config.toml
positions = "learned"
init_std_qkv = 0.0395
init_std_down = 0.00723
lr = 0.00727
decay_fraction = 0.913
batch_tokens = 16384
MLP neurons of a small language model. Each row is named by its layer, matrix (up: input weights) and neuron, and shows model dimensions 16-111. Each number is 500 + 25 x the weight over its row's rms, rounded and kept within 0 to 999. Numbers have three digits each.
After each neuron's rows, "fires in" lists the words (lower case) most often at its 100 highest values on Wikipedia text that the model never trained on.

L2.up638:491461507559493518486515488481500535515546466512498509463507517492491450479549490525478474459486487459465520542491504535531522442524504510519495520494512474503524481486527513473540517494493482500480477497479502506528496508495502527446480484482485510492496511483481472533491519511507500493
fires in: "from", "than", "during"

L3.up261:524466480495520519527497503495520489505526481552476513489506455520487534523503503489498490471496474517509506525479498469486437482501480506504509499466497518480504486476466510476506501504527529467498496481504488499521454503445519485515498482535500507543525516520524512499507528515516502466
fires in: "to", "for", "national", "in"

L10.up167:501516459511492464521516514511507493488457514485480513521564479550508465523496516531492478496512491529516479498492482513496466511535474528455520526492476523503536509471514469508498491486521482456524507471484514461507501448505497572520436464513485500527517540461481502519514521491507494490
fires in: "after", "while", "during", "before"

L5.up371:493487501507480455539500462524511493491542531477487480508512480470513547489470525482530494490523512460507492540490514553484503491492506463555489478482465486511469464479481502484506507461516465472489486526498535515529539483472506431546499531513519508518502488536513465513489512543516455466
fires in: "by", "the"

L5.up159:487501514505509501521481453482466470520531494489511530505549520519518482491446511480476480466490497504545492504476526507500516456460510494548526502509492474502519508511547497496518525489499512483507519501464529489507459482490479496495468489463492476513451510470513415517481491526518452464
fires in: "at", "in", "of", "from", "the", "for"

L3.up632:523472506499485515487468485493518461516484529471481530494521484472470476482483503527513495530516502540472539465492507495504495483444503495477491505560528581514481512484499506494488485474549481528489501494450454502555496479485506519521504491540492464485503508484497462493548546534498485543
fires in: "it", "was"

L2.up129:496525508567462519455523500476481518524508443506550534487493519486506511448489521477490494528487512500501518551512530489504506532528482470508497457536513493494505502471500485498521468487434510474509521461489506464499502485491474482537475469549486517500535505459495475492533540531481456513
fires in: "well", "short", "source", "critical", "review", "concerns"

L2.up228:487524470491514469533448445488491512457499514506491521504526480489520526486518531520495493455483463495526532475445495505509495541474471487485477466519536533487499506518497466519572500532506508488488489512489510504513541472536495500506498502495520498461511523504512501481504533492485472527
fires in: "there", "climate", "colchester", "density", "therefore", "compressible"

L2.up278:455524519466510461464520517500488499477463480469478469500490478515482514467507503452488509493528526509498540483489512519500492470504529458539491519481479514496484487493526502507488521471564513532526529496534481545510535518552486549512504486468505507515485519492502512483452480509476498529
fires in: "the", "national", "international", "total", "former"

L5.up35:486507481546481513545489551511511511496484493523502500530491489473447500479466488498493520518545520514522436522458456532512426472535478501489504496454519498494508541475551468493463528536516454524462491501489475522483493510545507480488485516513503526497504529519492483430505491502491488493
fires in: "in", "on"

L5.up206:523497517474491464498532508502520482506508494453451536501512501525469502501481513493499521507510521493508469494496510485521482485479466511532469534503528537518516514492543528534471495501511485449502529495499496475561467505547520488470477462503521493525494525472560490445475502470545506462
fires in: "on", "at", "release"

L7.up7:528489463550500509520506477474484516514498502471486477528493473502487525547486486505516505507511525514499485472542498516505568464508496498508535510484508458488471460489489501525511504537432440515492519541486490505485533476555466515527491503501535546516533501491496491477503459531500463453
fires in: "of", "the"

L5.up76:484516523537497461503521473489511488476524523533503483530500481499492484526461515494519504461514525502444498519487496507509535475508513497489548542464479506532441524544495527487507497501478444466505504505511506482470484445482546493520557466505516494516495507500518484454494488491513517470
fires in: "of", "years"

L3.up506:540445516435472464508496546476517489491471520496556516485489491499487458518465511479517451476491508527524462459490498515543499519494444506552457491509482497506478509501535496479523485491524474487536481539495491513511504549535512524512506481499507485553478479476539458518549520485503510469
fires in: "as", "and", "people"

L2.up269:516557499501503496522469560503473522449470494514543461477499495491505501470464495449546503457461517471522483501496513502491509483501488490504511517428468432522515499534523502516475552503512544528493495488498483527485549463533449516549489542507501536486530488511505486499470502476481498480
fires in: "from", "she", "her", "on", "he", "sheikh"

L2.up256:504480500493485472502491515503494518488531482502505512498478528508490495506476522492500501449485521542467515430488473489540519517495504502560520527525503507515532495436479495507510484456505526515532513513471483510487507449503498527493499522489490513541483469480515469490502532488460477566
fires in: "and", "many"

L4.up455:517522560504511424493503502496453522535496514474531506508474524547506531456501504509489500502466525485495495481475482498525529507463498534471489496484497492555488490547525542508503465491521511533487529512484471419459510487465503505478480459490495509494498528529501469492474525512489558479
fires in: "of", "age", "category", "at"

L4.up366:506534523502513470502498496497507449491493490470484540485524494579528488505534481574533510519509537454457498496445505546560472463479502505514527537499499451505484532490522508522490514466507470484502540478470544533518473499472503458503469460491450510518520499484498488502510491484457528513
fires in: "at"

L2.up514:498494485530505498542486530501517487484500507535463453567510484544516479452461508491466491495546513490515479485501485512500496491512524456527517453513525503471514498486509509510517529491520508483464494478483468464575498482499467481491545463544479511540495479547528542507527520501452485509
fires in: "in"

L2.up162:533561534480485496493516493494517495566523492507523502515459482479488496476488523472529525523476524526491462497500535471477490475511529473492512500497502485497522523496461488502506505488522484487458500528523527522469514531541482517544492500520540460469483522526470462446503476484463482503
fires in: "family", "children", "wife", "life", "roles", "parents"

L8.up223:514511516522477494540483463492476482523518492447506510519570490509502526499527538548531462466569497484500485450429501533525487523496505521549510516490474518506516459492513498478526511478555484490491525485499496514509511487485463485488502498486478502520459519518524478528498530465488476470
fires in: "with", "of", "for"

L3.up354:469515513513532491482506488537512533501442491517463501498472483509469487484483531530491487470523481536510487500519497485492550490504452480458543516479494534510519475486476486507481493513506517530515476486520525500493479488473488460490490549488512506513497478454561506538475499503503473535
fires in: "first", "only", "found"

L10.up236:563478544530465478493514497486502551509490476495519528507528480502511503499507496522442489492465481510490475503458520469448485515484463518501503495532516511536503514469496485525474475496534504493494447482483473503497464489470507507498505493522488477515509520531518488493534521505530451472
fires in: "to", "me", "you", "be", "band", "it"

L10.up291:529507493513460494513552457517489494522537450486505474523481505452513511555527511493541488489485515474522493468501510511495498455530493534501519530439503520517522487486495501483514474464524488504504495525522482483500451533517514481508491502480472523533469495508516511506471561569497538463
fires in: "for", "to", "of"

L8.up313:504528482492473530506509461493531475499505439526506494507488525491465461530459489497493489484478516514496504516496482579451520474477552523488489476517496476480469526511529511479516495486490460479494525497493493546504516521515510526523474494498494497523539457498541464504555523488522495511
fires in: "this", "it"

L7.up387:540491479507492518474527460440474519535494487483502488489465469480537525530490520522512502485506446534477489489503516547507522492529473514482572536529495496480457482466489554480483507526487526517494500491474520507492473518518499505515484494511483530527490519483491514472501518487489495466
fires in: "of", "jurisdiction", "to", "apr"

L4.up159:500544478497510541456477504530469562490546485494446496523530492501529484470509506486514486519499479516485525513489459499477538521509486496506548501464440535497460480510502521497500507492506485517504489514509504443462503506458509514470478466500506529530534496519426534438490459489518488501
fires in: "of", "were", "which", "are"

L2.up157:510533527500501501517453463504505491479546474526515519489505478499476511515459533535509523492472466498464513533473491515519494506530522483499461494467495562480491501507525485495546473509494452517475525500486491498504456468474524499503486493531544494480468472497519470505468520534521527525
fires in: "there", "it", "world", "therefore"

L10.up610:462526511508467504503472496480490514514506528453471520509498492495475526531553525470502479480458492496499456468452498516520538530447514538524510505518493505519492469516485525498502516488497477495456506492497495489498480494584507551543464491526504494507492533515497498478488468523480534518
fires in: "of", "to", "as"

L3.up507:541469512530498529460512525520500469493483509482499479506482516459507462446506510510495523462491468515497542487480484508460531534460497480491508459488470514553524502484545547447510514536578483500496557490466459527493502473547461531512471501474483513509484489525490525520489492513500480504
fires in: "he", "she", "hearing", "had", "have"

L3.up278:497503484520461473509492503508474495554560495510471529501543469536500506504468470539494464550528533483497498481490513501486523467440523502492523544486465507521536530514488493487484479480509518504479543530479495481533465500473530469489483477502445491497489534460527446492442521474509519493
fires in: "at", "atomic"

L2.up611:502487466512525484489509561525487510473486488504480511514457470470480517516477525515498490550476490488470470496507522499524534500468507476487481537492542484460473509527419508577487497470508499460438525509453490510473506516513491542492458528484542497538479522526501479523519470530492471500
fires in: "also", "either", "only", "still"

L8.up109:524521476477504476453519505516501510515506478485456490503476483548473511496479518513487485515499505533494506467488462522491502489530518510475508521452482535479517520515493540530514464472499530442452492491540527469505554464495485527502510484540519463532450491478495527489513480494467467515
fires in: "after", "to", "while", "only", "of"

L5.up30:529510522486510491528484552508481536524516477485490489518458488485481491499486479527483471510531528474507455532495508564496488455527497496479509565503504526493448509471461498491521447507524472460505499506484486529551503509513526513501466484512511542539462475498505483488519505524503526466
fires in: "that", "however", "this", "there", "were", "was"

L3.up413:534460476496509504486506536504480498479504490499519494535493488493514497442477497544498474491497484481494498544479482514531532478522463501490464486492535529493527492540501506514495490521557472464478524494492567535519481447496508493509454512512476514546555483501473525498513485543489436484
fires in: "also", "either", "university", "professional", "education", "harvard"

L2.up405:548466484463499508513454497517513512534499516507498523507507470464522454481450503500499490489493455563446519473494483493486479536476504491507520491501499558528486493503490498496492509479549483552539503427522476514501535491491506510519488483499538478512481476524519471529531520499469478506
fires in: "be", "been"

L4.up393:486491465495502471482528526492501484544480478494540472524465547489523474520510492525511508525491490486515522514502541529535519511467492527505519515475458520522470477526481497454511481468490464489493539470516508510476430538472451491507498463525500517508475515491490548505478517517504541479
fires in: "which", "who", "to", "with"

L3.up222:487454490502484468509529498489511521477482470504460473496484477521507525470442472495537531534514547532539512513455472522554473498530523490533470541506548453471515486455448486554516514511518481500526467531492499528555494502489496519530460527498498492531485480505487503521518515492487507513
fires in: "other", "different", "various", "older", "many"

L3.up604:491509511494456471469486459462521483524524508515523457499475514480478474545521558486523483465494523542508481485496490492499533487513495515526497487489491506497479482531518514535513465507547471493487533531487505521499516476547478529488493533530536502500452469489549507448542492547517481503
fires in: "this", "them", "family", "it", "other"

L2.up527:521498523526484482519498496500493503534522477496524492497492526471458442515532554519521508520504490534485492484490516489485482458462503555490482433529501512510476482491524472497508506514541478518464494534521450507506470500479481465480477523487521497489554494503486535504525478551509479543
fires in: "it", "what"

L4.up332:547496461491519488511485474528494491507475474483512529513497507441543488468479556485517480483501490500484510519477468494520467527470500449475521460491468522539498515466524480474492501540489480523523520470484495546528483518542499540538517500525500549467494542505492500509494533505505494472
fires in: "have", "has"

L4.up471:481498481411537480519464506492473550487468517496510480512449474500510480460534498528505495558524539546496502462499509520466464496471525479477516471482515490503517540469497500453531507487510475521475526504492475504485497493483467535535513541445486457485528528531511514477532491502491524561
fires in: "the", "this", "she", "international"

L4.up625:510510549498545491509499552532500509500456532523512437478460498455511496450497502519526508508509476483474471488539505485502506503477513482495493496477468485536525547453554557520540500506483506524484540494493487506517512466506458474542502509520470483469554516506468477493476487451504487520
fires in: "he", "she"

L2.up63:505498476502480524499542451508492485541535484488453530459501484493529487481480482535459496478493512513482527493459479503451507517537536535525467492464510514525522515532564532476493484472490491485520494505518466519512497488531491503491477529445502494477542473502510448513481494437473521488
fires in: "from", "life", "been", "become", "remained"

L2.up321:491484487531469476485477521518560517494542474539515537504503501517482457463462520520511509498547522502447507465494470540542484515535461527511534554471443480503529526499525493514526493481509500521492519474476464505519504515469516458492488518513472512464457437514481484522505528487522452505
fires in: "than", "at", "and", "apr", "by"

L3.up372:472502526489462462491486480443519486510507475460470506479483485468515479491506551474504472498515494515527502468491507478435517472477526502500498517519520476505487516519447535472547534516502476487485499496541513475496504499564481507499557529497503504480502521502476505509506538542468533460
fires in: "of", "mclaughlin", "nahyan"